From a checkpoint of a small transformer trained on Wikipedia: 19 layers.
MLP neurons of a small language model. Each row is named by its layer, matrix (up: input weights) and neuron, and shows model dimensions 64-191. Each number is 128 + 24 x the weight over its row's rms, rounded and kept within 0 to 255. Numbers have three digits each.
After each neuron's rows, "fires after" lists the tokens most often just before its 100 highest values on Wikipedia text that the model never trained on.

L9.up602:119197139155101138150129138127129141177116082140110139124126107114113148098140162134155156148150128135133117123130102098135139106142149157126156110108135138090138165159129133140134109113154143076125093136123136167155121122128128137107155109104123129133131154114140121141161118090159121154134122087159116125090100143132127089135139083141119112153121104133113126156114153100080119158128
fires after: "e", "i", "u", "a", "ae"

L16.up338:121159124137165119141117063135093137150134078111094151125128161107138115090148140175120148137166156134081153120149153158122115123138123127116128188092094125144097143108165121137171110167172154172127097111122084129166117133140082107147105111085127117099126158088137136123147092099110165133142127101119066125139131135112130146168153128120108121151106108124093118104137178150150121119116
fires after: "R", "|", "E", "a ", "|---|", "Le"

L9.up288:115140152140173101147117155090137116100106100101105119116116121153069135142089138132130165154119117187149153110106140158140120119141142152156153098129135132132107143114099106160084128121164121136160107163151089135138110094132109112085161125136164162135159188126040126168122115097123136143099159138148111121073124113112102106128122109148120119099151119135138128136146158149086122166130
fires after: "p", "ap", "P", "Am", "riv", "km"

L9.up569:178142147117119130119167115153146096120146120080117124170121133139099106118108153114130093084111159148122158131114159158136117112114164156127135118142139116167122145105144136074141137145139094114097065166125107125121165097105077158126125169156146133127117146135100107138120101108148116090111088173137143070126151161148096141142133132136136126159100184077124159138192116131180107124126
fires after: "the ", "g", "made ", "w", "l", "ed "

L12.up89:082120113136107105137152175124133133096155153140116125105161090110098141109141125105106132132106083098157114126105129127077112134138170128163149134134126123181106129137098131083140081114168094187096145130139107135123124121147121100106107125158140153125156143123108148120149109090135120130071130112129116182128135124166110174128128107145133091130128111112140184085170118096132113105117
fires after: "c", "p", "0", "pos", "C", "1"

L6.up342:145148142134137128138101125112106126122132118166115145127135172104111109115114134122127123096140057149117094114098085113105067118157145138089149119119122164108134136067124169112135125116118163167156151157145141127145126102102113116133135171125134118105124106122147149158128165138088124127139065185131098141136123136135101111096148107143096135129119137116125094170133148104132151089112
fires after: "eng", "W", "Sp", "b", "h", "B"

L8.up385:175175081143147149144097145131089111155128118113137126108140080143133145157140124106110142158142105128108135119132104157146126157109143166108083126138106156181130126132099123126107103141124131109107131117172143136127167128135126132130169126116148123123154175096090172116124136093136142104141124152113099115144134123147098118157113155141137065156142122146109154146110112140145122146108
fires after: "D", "d", "t", "X", "T", "u"

L4.up35:106131122081122142131122137142102102159113150161171120081130148112176109128139152119132074133126083144133101112128078135126127150090160124128106139138152121178164109120109121138139107156144125126198138131094143094150132175158135114144113152103130119121136075113132111138141126104113152161133138159086124111148119138123145116121107136144099098140155104110141067122083077113132112154136
fires after: "B", "O", "T", "A", "i"

L12.up653:141158191115091126113121096122097154107098142134107126131131136105131127099124166136115133117063153076149126122097143120133134134138142132154141103131139099164137146131080136093144112112123097104172124106157102094149104119132101118104100129115106107138100218146133137144146114148157160136137125178164128106172149138128120117138111111133139156140157132113126136155101121095149140150131
fires after: "in", "ic", "al", "an", "ad", "on"

L10.up533:107194100118115107147106140144135111129109097112131099135107124184112119150143166120101098079156128076130139124147113124147168128112137099149122118140138159102166141134111195150111080090123122091128150161173118118143177173124111119112147137115121136135159094134126129110106109119118154159142125080128173136103137096118111140154145089153141162140118095105146127117109181144137129131122
fires after: "y", "ch", "ath", "Ch", "h", "aim"

L10.up1:163114090114103140094122113095119109154140126114146110130152133136168117151170150114142141130149146102125172173112160122124139163093108141147166124137167145151117140133125106112122093113144066116164113147160122119138097087094135115112102147126118096124122140174161089149119137130142136120152150171136126119127123128108133121141161105115117192104104141125160165108085136099115132142147
fires after: "h", "ch", "an", "t", "in", "th"

L7.up493:108124093102184148191144125092145160150111097140124136084154131145157123156173132090118149121155121148106156127106126125147126130123145145144153135108140133117090126114132141125132108139133116115140125161112169138101145095116102105072156142144120126106130064137154158105110081131150125159145086133123145135093130144084098098075111138126146096180096115127133172086101142089126152128114
fires after: "H", "K", "h", "Th", "T", "G"

L12.up691:114154151122139145059160134149124100124127150115104102170196100083105106148147151083131124116117118126144132161155170138145173115115118142122122169141113141157095137144140165116150136157104132105156111145109096142106129134173121144102128129151095108108166103147104169120076148130109133124102109159138168165141152168133120182179126101127145106159092151113108119113140120141068103125068
fires after: "C", "t", "O", "m", "c"

L10.up586:106154147154113131114157102114149171142102143141147141130135128120123115142146105125141083126124101136198123098111164148112080129141061076145129089124146116140147082120107112116112082149182162107141082119080123117107116125128146109158122115144130102124199125135134141075137102140112123110138149141164137106115140146090141139162099090121161125124110159067160117101142117132155110146109
fires after: "c", "for", "int", "cont", "di"

L10.up447:133121121178153136146152129105143126103174131155087187118150125100143117187139114167190125159120109135140129128097110110136122143141134115160135110128145149148139123103155110132076125082154131109134118139175137149152154132153147114139099145107157159104120148140108156094139095130131136139132118149129095093093116132102146129174129129148089097145076138152162093148138138091113063113127
fires after: "W", "F", "Em", "O", "t ", "re"

L8.up175:118118090136121139133151113130127145144123133172130155122144108151152149153175119117117153158075090128158093106119126135165119122116156128120132145172128152146129185097079158149195083146131128105129120152092144116105105124154109077098123129092144108103100100097154152130069145114105129157126119117097080136094140109106125139142117122163122154162151121137149106158149107062133111123059
fires after: "m", "M", "C", "c", "T", "i"

L4.up723:104139109102128098126093100140108134083121110109144134117118119117145113168122149134093188139148152127106142167141134137136163096124120115141126171091148145108166142139109151127105089076122110137142095116149130137117145142118126143181095083119105142131120145131116127123114097145130125091117084109110159180119129130121119111116069164103162161109137104091112157129129148135117165144099
fires after: "| ", "; "

L15.up505:111110099144119121174114146121121146091140101119131142172123115087168110169153110111112089111119121156111128117122094123105125121175172134130180093114128124129135086144177068164156127119139110136132101126145129129164108152124122102145114133155158146133097113100112117120120093154120145112140115176143134081141173079131117076178118127119137112120135091086123129153138126135128136094073
fires after: "| ", ".", "J"

L12.up462:130119110106111160096156137122146111095114124151140102110179109129131140158148129132100126085084122138150132126115158155135145159139149092138184121101107157106138154088134148148126084124159135139147148146106127134106134104125172115180161107133089113137135126153118130097162143116096140087176120145105114131146114125118109142097138110104101123177132122146146093096112133144173161120071
fires after: "h", "f", "H", "c"

L8.up359:126138173095135132137152143125155142101154158100141194145151128159130130122130130141079099107103122118134129070115105148088065159125139127157163146140140096156140111120130109160160109120127122170121097161112096133123142131109109102080115127111154113127143146071107152137141076090080127150147142123151103138119161138157160161147121147082142125143141089104137150117098160154104112107133
fires after: "C", "A", "0", "2 ", "B"

L8.up345:150159083134143150133143157112143117151146133155136124109136128115170121120149128128114116126134154088137127134091154141177088116133143133109128136129103097115136087135090074140133101127133100080152126096160144150155128107138151118150065141126124093152127112140170151105129130131137166128126138090152123154158120124190082128120146116152115136167125137138121162107129134140125095123158
fires after: "m", "M", "l", "s", "re"

L9.up275:145145114091112148167135106173120142109124123066166144132163143153125116173152132091148115142135148150118099176096148162088084092099129103114121120091158095140130138125104124148116119134122114146138139145150127117151095145099114129124113147102095121135140159156114155120156097094149149148144098160130105133139123098142111113131134122098164115135129064116141120133145142193144137179097
fires after: "B", "born ", "l", "on ", "– ", "h"

L12.up70:136126129091122153139149138191146138132107116141142114128135128126133157162104121130153101110135077159117144161095094117109137150084136079108136138082157141079132116095110128130101124152114091123166137139186135107109117113140097101150173128130114131116138116149102154105152128093071144134139140135098105133123117126121159131077097161098112157121113114116141129134125092160154154163108
fires after: ".", "f", "| ", "b", "0"

L10.up305:081167141134126134138152135101185162133116145083159152154190129090112149119125167143114126122088090092105142133111144163128132123101144116148101147114151129130109110122158116156137106092160168131157118116135125119105115110119100106104086134139109138156135117107175164135142121100155138123116143147163117156103144112110119134072129105100119118146155102154129137115183078137141141121164
fires after: "p", "C", "P", "c", "rec", "V"

L2.up266:132155115098101120131115179148096135137131089143096154124134112099142180086113147094079131149110115130132122140150137109143136091088131153164166157088140101122142139103131140130129135058120157118117122121131107104149193111149072114155143129155122127160123175164172139124091115142142111066121159099118126146115113123161109113138084129117132089129151108131141104112123113120158138157142
fires after: ".", ".\"", "\n\n"

L12.up709:132111148086153129067108101133119153139099146123146120134135142162128133093142154098147130151152109126105169120135146090098119125126107142105140151139120122164101086115064129149138154164054122095090085097161112127144147127087126146135171111096158138117149173090132136115139079095152181110098163124138113141146167152140145175138118131117121103134125142099130085145131122146132137125119
fires after: "D", "T", "B", "C", "at", "Ch"

L12.up163:139133173093147165116120145118135136130144108133086160145168140168154132124132086157146107164093118113112121103100151128161107123141113139115158186119168171145084122142122133141122120141171111119106101104112105086122104164119117174151134109155044150107164128172094137120133153119127115139165089102178142140121167129132132154151089129102115131105146123146168160164113137145121144134121
fires after: "=", "- ", "\n", " ", "\n\n", "was "

L7.up135:095121123134125098141112171157141148100106147164108095085122106115135144082124163107130128155105127143166112138088152122119160171121116141134139120128135109119132139085138064139120109149144112140096097164103107098159128085139101144159175100138127143172170111115114170155135126093154131153134113164113144181123107144158104134146107140133099104145156130151147160131098150091158154144105
fires after: "Mc", "t", "eb", "h", "o", "H"

L4.up18:106134107113172131149161097137125164130137117130123163140115085152113120137102115136119102159134127126161122116112133111098164137096170117128129118129149071106140066157100162139138112154139128137146119093105099125113167148134106153090139139139166124126124135154094126114132135119155151160122110184163144123185129168101148100156137144145184111132093131119129107101112052125100120137156
fires after: "In", "Rel", "A", "E", "M", "I"

L2.up419:132113161120128111117072118157141152142155142114145097119134127091114112143087145133113160159151161140138125145168124113181152152106120132154151151130105112106121114122116094138141138107119187111120117132118091095188141082081090125152137127187134134160120120121142060143077129151150155101132142148098140105111088135151157143143109143116108131099148126121129159142145106101155108091144
fires after: "\n\n", "|", ") ", "im"

L6.up648:122147138158133156095086130150129144103111079096100129117133133167158125103134135169099114156137108144109137124141119150108087117138145133123098107115118116073150114202110149170127122138104108170138143117140139150158141099140106122150126101126120127101128113131128114170098107108137090118146103130138148116133116138154169134143100094095142112148102142124123145162141112136116079138115
fires after: ".", "D", "on ", "(", "Dr"

L4.up501:129151129116160170117133181115117116130138132101108133104100131155169125114164147147098108097128110140141178102143158167137140128092123102119182135135137109126149090130176116103120121131158108138116113138162134144113133107139109083160098122120122100148071175105157143098081142075164121155119097163156116121141111132134137090106091111136117119129127151061121136170139115122132142130108
fires after: "L", "B", "1", "2", "l", "M"

L8.up269:135126069149155165115107180142125117145112156107128142168216126130108120142139121120131113125107130147150186117148109141133139123152148147150128160113117156102095076138081115127120136155131113145109140114135150099114087068144132132124101109130097126108142143151165124151119125136121133129079102141103137152121138144144141148153075149159113127144169124147124099158136139101109101110080
fires after: "O", "the ", "c", "The ", "C", "an"

L7.up615:135107137113153150106131150175156105161154136120128103110115178138084072115136141126143121132117122097141101076079140069122128102129126129107125113146163114129081139167111106125127146140169105095141111151128135135140135077113109146107137139108106105132117096136129129123138110127132123161155104112151137146105128137105103171118146116110109123128154145151136133117145129134125148135151
fires after: "\n", "\n\n", "0", "| ", "–", ". "

L9.up489:114109091141118126102142168105160134096124098147160090126070150163108124158148153136114111134137110091085134124127140092164140142146124137123159104128153189140121109076153118155133141127129109137105137166128137109158136088142098116142161137114174138122098108150124143149111138117197186118124194117161134126135147094112162163159150110140131135112123129123177088138101132115104120139156
fires after: "Ch", "ch", "al", "y", "op", "s"

L6.up310:106154106126163165119124166143174136118148133127127138084131161152137141139168128114095122111145115146147115139134096157089145108122151140103144153111115106168138120092151123131096127135115112177120179152128150172112141104148137118135148142155148138160161101115143162155068125146124117151101160154108086096130132146099146149148134141091134138093145087096154137134137113114175087117110
fires after: "T", "Mc", "d", "t", "O", "B"

L9.up378:112121134123106156111120071085147111094139145127143140172156132096154134133140090161120142145094127135107109093124172141140098178126135158152117123125136106152116136159113099136152156108167132141165109136093115080128112104141122099129175168122160119143125109138148159139088062120106125146112094102151122176099159089128143111141070110119148145153114139112091130152137131122105112079120
fires after: "st", "C", "c", "re", ". "

L10.up716:113156164150132099128158098106137097139134118131105168127138089131118129095118143117093146134132137143160137120090130126107149117146150169146133117077169145118141149145072184116106117143098112142114122106135161080108096122136105151070087152154077114119099127185094130125113153099127121118151183125145153148122109081157129135140149118122129119177157127182152095117131144093081100134126
fires after: "A", "O", "a", "G", "g", "th"

L7.up113:156121123153132099105151138144074121158124116096090116121129147127137140151156140091129131144116182157126125143151131088126114199153143159140143122161094106106118064158132158111161126100103136148081129142185125138158108116118144139133105146115172067115092122115154093155070116141171132117139114184131123141136151139122151126123150145140107143106144129131093145112125142098160133110098
fires after: "l", "al", "li", "L", "r", "le"

L7.up616:131134136144145101140110162120130137084178111118145139116106159125135101130121099176095137110096153146100139127113117161078102147136126160130111095127104084185092090092152086064136154099128152135134126155125104137146129124130108114135123135153112116152154096103094167171101108122150132149125154130114125126158130157125149144126096138113117123106149112150122158157147133153128157125123
fires after: "St", "st", "R", "r", "sp", "v"

L10.up5:109128131144111154101133124167119139153064135158099115088168128142098137175134130105137104100154177133142102154113099157095138110137150151142111143128114152174115137119148118145113121121106071170158152136124139137097126126117120137140160093119081136154126116161124135127087140093113107161126092166116160096117118106146141130138101104170132161134150082103121081119124162143158139102078
fires after: "v", "f", "Di", "av", "mar", "er"

L9.up77:125132166101083113115136167092126112122156136160138123199082101137154138157153146120123138128180127158129158114121121139137131124170151135138102122119162133138170118131124123111171131175177115123113138130154129133126116119143110122140089188101126121117124125161123128112094089146102161131113085112133096099113163125149111160154130119168117136129134133057128137123094150139093157164119
fires after: "S", "s", "L", "Sch", "3"

L7.up601:108137110084165078108129173101153164124135102116102123107094096128175146130153199089086157132158093099146171166117128095153148145120129122142135129150140132128101147128129094163141134139163125130133130117149119148126140147118137148163112133142147168111129177128118133145130130095131128154119157131110195121080136130107126140099146108136132099142126108103116112138064127154119133140129
fires after: "P", "S", "J", "Pre", "ent", ") "

L8.up468:125133114098123106131131115103158165121122114130152120113144131146154141144044117100125111129121136116142174101132092107158117123169156160113154150116139135143134120104121108138088136110135171115128100136121107098134123142144156103141122127131142179094142141153115071116119130158130103141110190132132079119080133123115105112128116131115167133190125130116153134124147105140143099150130
fires after: "P", "p", "0", "ap"

L15.up453:139144145144135149134113093096140136113126160136101170067147112097132153115088133145156164163140117130149122109109134182136150159120174125116135129135104102108145129152140144149181105159148129132130110147109100130104083085166105088173096127087130164101127138111130102132111061096125118154123119144144119124113129162129162123145119129103138127185106107140111143081104128146143119102124
fires after: "E", "2", "N", "F", "1", "f"

L8.up669:128149164120093156131104066135101164131146121151144156130113149145103103135144135138072113140115115138145155104084152149092142095133153113101129133086131137101153150129092141142079098158112112139157138129141060124167120160131119123042118155086107129126148191162136100136132137121106140122150121128146134170074110132130171103097149115094113120154129138106135143146162116125115130175149
fires after: "A", "-", "im", "h", "un", "i"

L6.up251:146135122136130125104114120130133113101115079143137122103129141095130111127071175086137122104131168117144132130092133114131131137169137153167063132116167129125121114133153164122132097132119107179155132145138134164107190120085125106138119153180124125160129122155090103085137147148164134130131105123151113149164115158099133120128114095141132083126122136119170099117150110156132134190161
fires after: "| ", "H", "K", "S", "M"

L9.up629:139137124130113110094093146135122121123142101162117138109130146150102111127136112130123154147153097163177178076136149169094134093149149102168106130094111113130131154077134072111157095146116109089137105138144100129133135104106119145110169122134160120152117100108150151141118138075139132116151134109121135111146125118098118121092151142137119094142096173150125169105127110122127125099110
fires after: "h", ":", "i", "H", "ai", "Un"

L6.up304:124176148136149135104164153123118148136121107184132141137151142123096118129166115131162164162111096129105130091097171137106106136150133129109109120112107146106175075138120125110101154140074126124115136107129126128110112137141109163150126102143083118142090142127076176154128111119115113108100135093155104181126139128155134143133154142095168114130145147133165166132081110085135104159124
fires after: "\n", "\n\n"

L12.up566:142134097098133071108128156124128135114106155130175146113149126111137131134144150145094144178148103112170101122126167117120088146123179118127132138088125138087125129126157117129172124159158139118162172132118096132157112134125119123146114177107138126158114089129110157090097102148128153154087150121138086172154108125132128186169145141130086132112142134155120105147127109127051122111140
fires after: "c", "s", "li", "l", "os", "S"

L9.up703:122116118166141096112105102088141134147128174111079129093115151086168114156110135127139156104128146109091091170077136113197110092098117099144127122114106104167113117126092133150136132125141142122156146117108159153100124122123108109114126100167105127142141108153145146142126110144113125116091112119155156149113124137142066160161133125176132153159119147135156130155139195152149144111081
fires after: "m", "Se", "M", "eb", "se"

L12.up354:169119120104065155131115113160142143100129130136110145136126091127152153128127114116084129138135099167147163131157147120113100090128164147080104128167124143096114095132126110124090144090138139144177105104159098153082153166134129160121133105109090117111122145141148099116130128117124149191082100133146151165132121152115142124149092124132117112105135134167108111129113164156147132134109
fires after: "f", "ag", "J", "Mag", "l", "el"

L15.up330:131101127153116131113153122104125124087116115076183126134113147134140119145131126121156105173100070076115153117125157122121119123145131141117121090084125159137163119123119144097092125171112129149089114116155138071173158131129131168135128080110149107139156086148165169080114135129114131129128168132129103130111174101124108172149105110148143125128140124123156115100160111114127114156147
fires after: "\n", "c", "med"

L14.up430:136117084100118163141104089128152169136133113147101117148151140123103108125136127096119110130097148095125098129140151172128147171196145140129114143142143135138133118121164118131090156143099151132135154207107104102126102136118119152110098111100136151118077097125156137129157127171135103144108156169119101094074152111115136130111113142111114145118144144148152121125172105127117092127129
fires after: "in ", "(", "In ", "–", "born ", "ev"

L4.up144:138145127159087160159135110112164107133133125155132108170101123125120148087175084158127120097080114105131116127176131141155137157151167104098129139108145146120093118111145111128131105082091111159158178116075106163151105112139131146164110145128125124131092100113158120144129126130125151137162154153140137087131173126134159145154106121149138160159083128162134053149122112116127113105119
fires after: "\n", "|---|---|---|---"

L16.up120:120105179140152120150119130156118144129150137133109156127142125118122132097153144118141147145154125134121123158096167099140162120091156131107115097095163099135103162140095160108155125150145097163149132120095057119134097128149113146041141156118095137122123189115125106175134122119139177110132123149153165150153114123113081127139132107138081159094156145114175098162130120134144123137126
fires after: "A", "a", "al", "y", "i", "O"

L9.up472:083157173112123152125084151144106176151126144137155139154178130148103104168161157092141107153056103084113143114110122133160095096175113077125158135103145104119090127132153100113094144157135100162100116132094114144133193116097112110123114164150146090138145121118152119138134122107083157137144129127109121126172111174133136090100166115130150127142164112127120111142126128126130106117150
fires after: "in", "a", "partic", "im", "ef", "h"

L6.up71:115091132139100097129134125126110154113137174145149097121131121126159123116135185128150114105136109130170097123115111137106153132152103138101125182110107187093136068140105160141142073124143141141121127094175118106146167188109151197123135115132111153121145156127150078113107131137091093131108102138124130135144124148131135129092148141078133108135174088119132139109137134154116130137137
fires after: "| ", "Di", "; ", "p", "C"

L6.up201:114120192127176107124122117168116144085103144139146138123170128097129129105110101135123080116124112106086131102100094122114160147156107139121121150099143112113142163125150135076106077144165102145180129128128151141113137115132118178139108160151102141107150126139090167147145132084092181126158173132154130160074124127138137110118146164083124125131154133127137110121099101125157104158103
fires after: "f", "b", "O", "t"

L8.up49:118114163100146125110146133134103135155160118126148102079123096137136099145128142143165151132145166144124102155140126123172086119120105103109116143117120110104112131136119131143150152138159147147099081126124141173117068129158109142131109171117136125127146118100104116191142129160135133138137167167101137090117187141147121163118101125113141099183150200125150115143112121106119126133125
fires after: "O", "E", "P", "F", "e", "|---|---"

L12.up139:154132169150126101108148100087115133131120169119109147135112075114113124153093130114141144148136114147154110133187128137122134112081126121145117088100143113126150101118090129107150113105148116140118140124093133144152134107160106121117124104139077154152104127146125142119149097110108128173113190121122132096165167167143118162162137164128120163103125112122140123169122116120108131109146
fires after: "F", "E", "the ", "of ", "ri", "i"

L3.up576:147135110164112160108125086075147146148199161146153076133126115080117113144127087076130146109101114122153136146131127141141130146117135132071166157132102128142129110085111138084154110101113134137176180121124133137148083129119104164157124084107165129136132103128135099152141100134139157106084154127125126125166176105131136127113165143124148161155096109135119106084127113096136113090159
fires after: "\n", "|---|---|---|---", "|---|---", "cont", "f"

L12.up315:137132142118116105096090125152167103086132123111118121112144143128145106129152120131165147126116144078127170170141121143141085158120135107121137178129154109092124139081154113090142101127158115132145083134126120120106087133153112097144111107082113155110117086114146170079135070165163170145132092111136159120180116103117122147127132108153161125129139128147131137141141079118090143125099
fires after: "s", "L", "l", "Bl", "p", "H"

L15.up470:137150150140126104109130152148171105128129116187107151118191125102143140191153126147139111128148147150118134126139162101099132125161147129183138132120143115134121099150115132091129123132165116137136137164117125099130151116111119128144148160111088128107136062128147065099113113115092161157112128161149115134133110145111087113138094083117148139138097091109147096108160129102131154160150
fires after: "h", "H", "F", "S", "s"

L8.up436:119129117107103106175141142121126134119173172129143137113112113098118138158110126158153106123121119122169136118108121137155134110109153170153143140133109098085182149181091122135115038133149120144156135156161129113123106118183130140111081108120153119137154133139125122101121096166111132113116144139135112115142139068091144175138105134085155109131120107114115146124117148108112090122110
fires after: "R", "E", "r", "9 "

L10.up720:141121132109154096141101124148132142094164129077149117150144073130135122115151145151101127121134097122101128168129147137126091099148136147123105105099111087107108143115132133139159154125130107102145091171099127119137118141134116130137135189182129123115104100094100140143103119152139158104151104153147134097105125148113120111141153084105147120153126116124133118101184113135109143144128
fires after: "St", "l", "made ", "st", "sp"

L14.up766:098137143137133123096135097123133135127142124139103106103138138094138178119186121172097164082153111118115137115105152079144103137092107115106176164146141117121080091094146140073092135169107145119161136118085165156130141098130137137129084112108141129121130113113134121098132120147197123158168107143159126177106122128091113118137142112158150126120111140122120146163144108145149084165142
fires after: "h", "H", "M"

L7.up517:085125109095121140098169116144127106142114159097151146096142151124117118118131161141107113125110081145124146137118153188104142187136135083147099108113110102098100178091155109077158122095131066155209109137144129136116104123131108109161120140144160099116159122102135135187130126139089124133145171095085130149120108133122116127151118171130119158124109143139090117114095128133121134124101
fires after: "b", "h", "2", "f", "l", "°"

L16.up51:121108093137128177098157141146146077120159123157104163144078156108167127172140123149156141143101136151149121158111138142106120096108165126088174166106104161146129105143156108131136096112109131119104115101151093097162127167105141068123123102119071141157102160114128106146116089129157125132096143160134119149110137087143089126100169186114128084129129116162136136133122145126119093107135
fires after: "| "

L10.up441:140145080129108128131119144115095103105129150120122151124131124129127135127137077125112141118138122122118181132131126171100141122125170123146153151108157142172118135127116162114131139135134116091124135140140097114110079101124141130166117108108140125122121130104164058128171115158149154161096122150150089100153134089095156182129180112143086163109110135162149168131139119107145096133110
fires after: "18", "in ", "17", "(", "In ", "S"

L2.up371:133121093154120124134110148092119140104132111122161096172133098140126131089118122125108111109110096150156117132142083157110139102122140183063115103104165150142127136140186143158147106148111115115119078100143179117140171115132108123126092162111111139144159127087133106169106087111135136125166162112152174139152106135130156120129127131089117091134121122134167126142146157090133130152132
fires after: "| ", ".", "(", "; ", "- "

L10.up459:164106089112126124140127134133146156088057099096155116167126141080159143122145119146097078183105088098132133153134167122167154157126136120142147153107127139128140144122152130095151127139127104072106119116125123090146095155108142130162171125145132098149168126142147139094135114139150153120117142122172130101113155123151139133114150119133126086150124140123149105198153086127091102113136
fires after: "c", "st", "cr", "dis", "tre", "acc"

L12.up381:135124139088148146086097103138141145150096131049129154121142181082116129162128113132149159118095165102130138143111110150127129128097164135125134196121122178162084122128099111137148124119108129137120124163093085154145127125102110152153095184117107175092120135126111135097114129113145158136149173142109135111126110085120125128106092149128178076133110125091164137098125152113124109191127
fires after: "C", "p", "H", "h", "ph", "l"

L9.up554:130132149113082089081110141136156107124137145126167118081178064125138097176131163147117114106120096174153113127087118118114125117109131121129138141113126143145110141125131139112112090149160146136138119150102174133154126140109159164170144139198106101189104099107126171170141135116113117113148125094136117135140164137129104107133134162099166158164108152146121122090108167141123145100166
fires after: "c", "m", "f", "p", "eb", "fer"

L6.up362:079106151173158114131146162131142110194107159142125110116150164182146127145111120086132140099141154085139095082119094175104056130123149132076126157118126126136119140126121098113129136140134151138141148167115138159100130167117095117134119101115155108120160095104139144174122118124114159111112130135105144136125143124126163135111157115119110132134113142132122108144128165144173125098107
fires after: "v", "f", "d", "-", "B"

L7.up326:079138170143144129116165132092126139156125103125139139106095156095163134171095139186111119138120139178101143147130101163167086113122107112154098112107113120118103138117136066131132096177149144155113096132130135140105133107104123120142078122142146142148163129105140117157126117163128122098114142153171109129123113150129184123126134128134130119124103107100107167147132165136175107103122
fires after: "R", "L", "v", "B", "| ", "was "

L8.up738:105139109121147141128108138144136117086109072102132156107094131138118145147159168119153140099167103149107170150096158132116093121151127130144133106119112138150110081104103162094113088126141108165128139134110152113126160167083153119159097118114125131098151157108135160120145123113161155126161148143103114095188107142139124106120139102145138106179069102079141128145096140112123107146148
fires after: "H", "h", "wh", "S", "p", "St"

L10.up304:122079152124124079108113159084162100137126107142134196152118152134131118140109142138089149081158092122119129129127120164120121133123154155097114121128097145110172120114116131117119121115144126146140143134117133131141107139167132141111071136124171102117166096099103151102093146137094121191127141152136146158123128147151143115110130133120113119163151108143141116144131160068128142113143
fires after: "w", "b", "W", "B", "D", "th"

L12.up494:161080097130137153141119136142108095110059155123116123146130122105132137105133199111121190153116125134145160104157124070116145152092145152091124135140119166149118132120106167101154119127105154131138088129154145103150132155121138134119142133115163147150145171120140116123130120132142115132151184125115092119074097115167107120159131162099152136149095076124090135126116121112146144147116
fires after: "t", "r", "T", "car", "p", "at"

L10.up256:178115157169136079125128147127133143158146103128092149110108137112118134143119106123129169118143123119111133136085111092123122129094165108106143152134097123108172045129137129114154113161177113124120114112103075151109121118159059140119110142094151169147119124127127120125146115127130139131141147171114100150146196182135113143126125184146084143113137127142141128115094099111174110124155
fires after: "A", "N", "the ", "O", "E"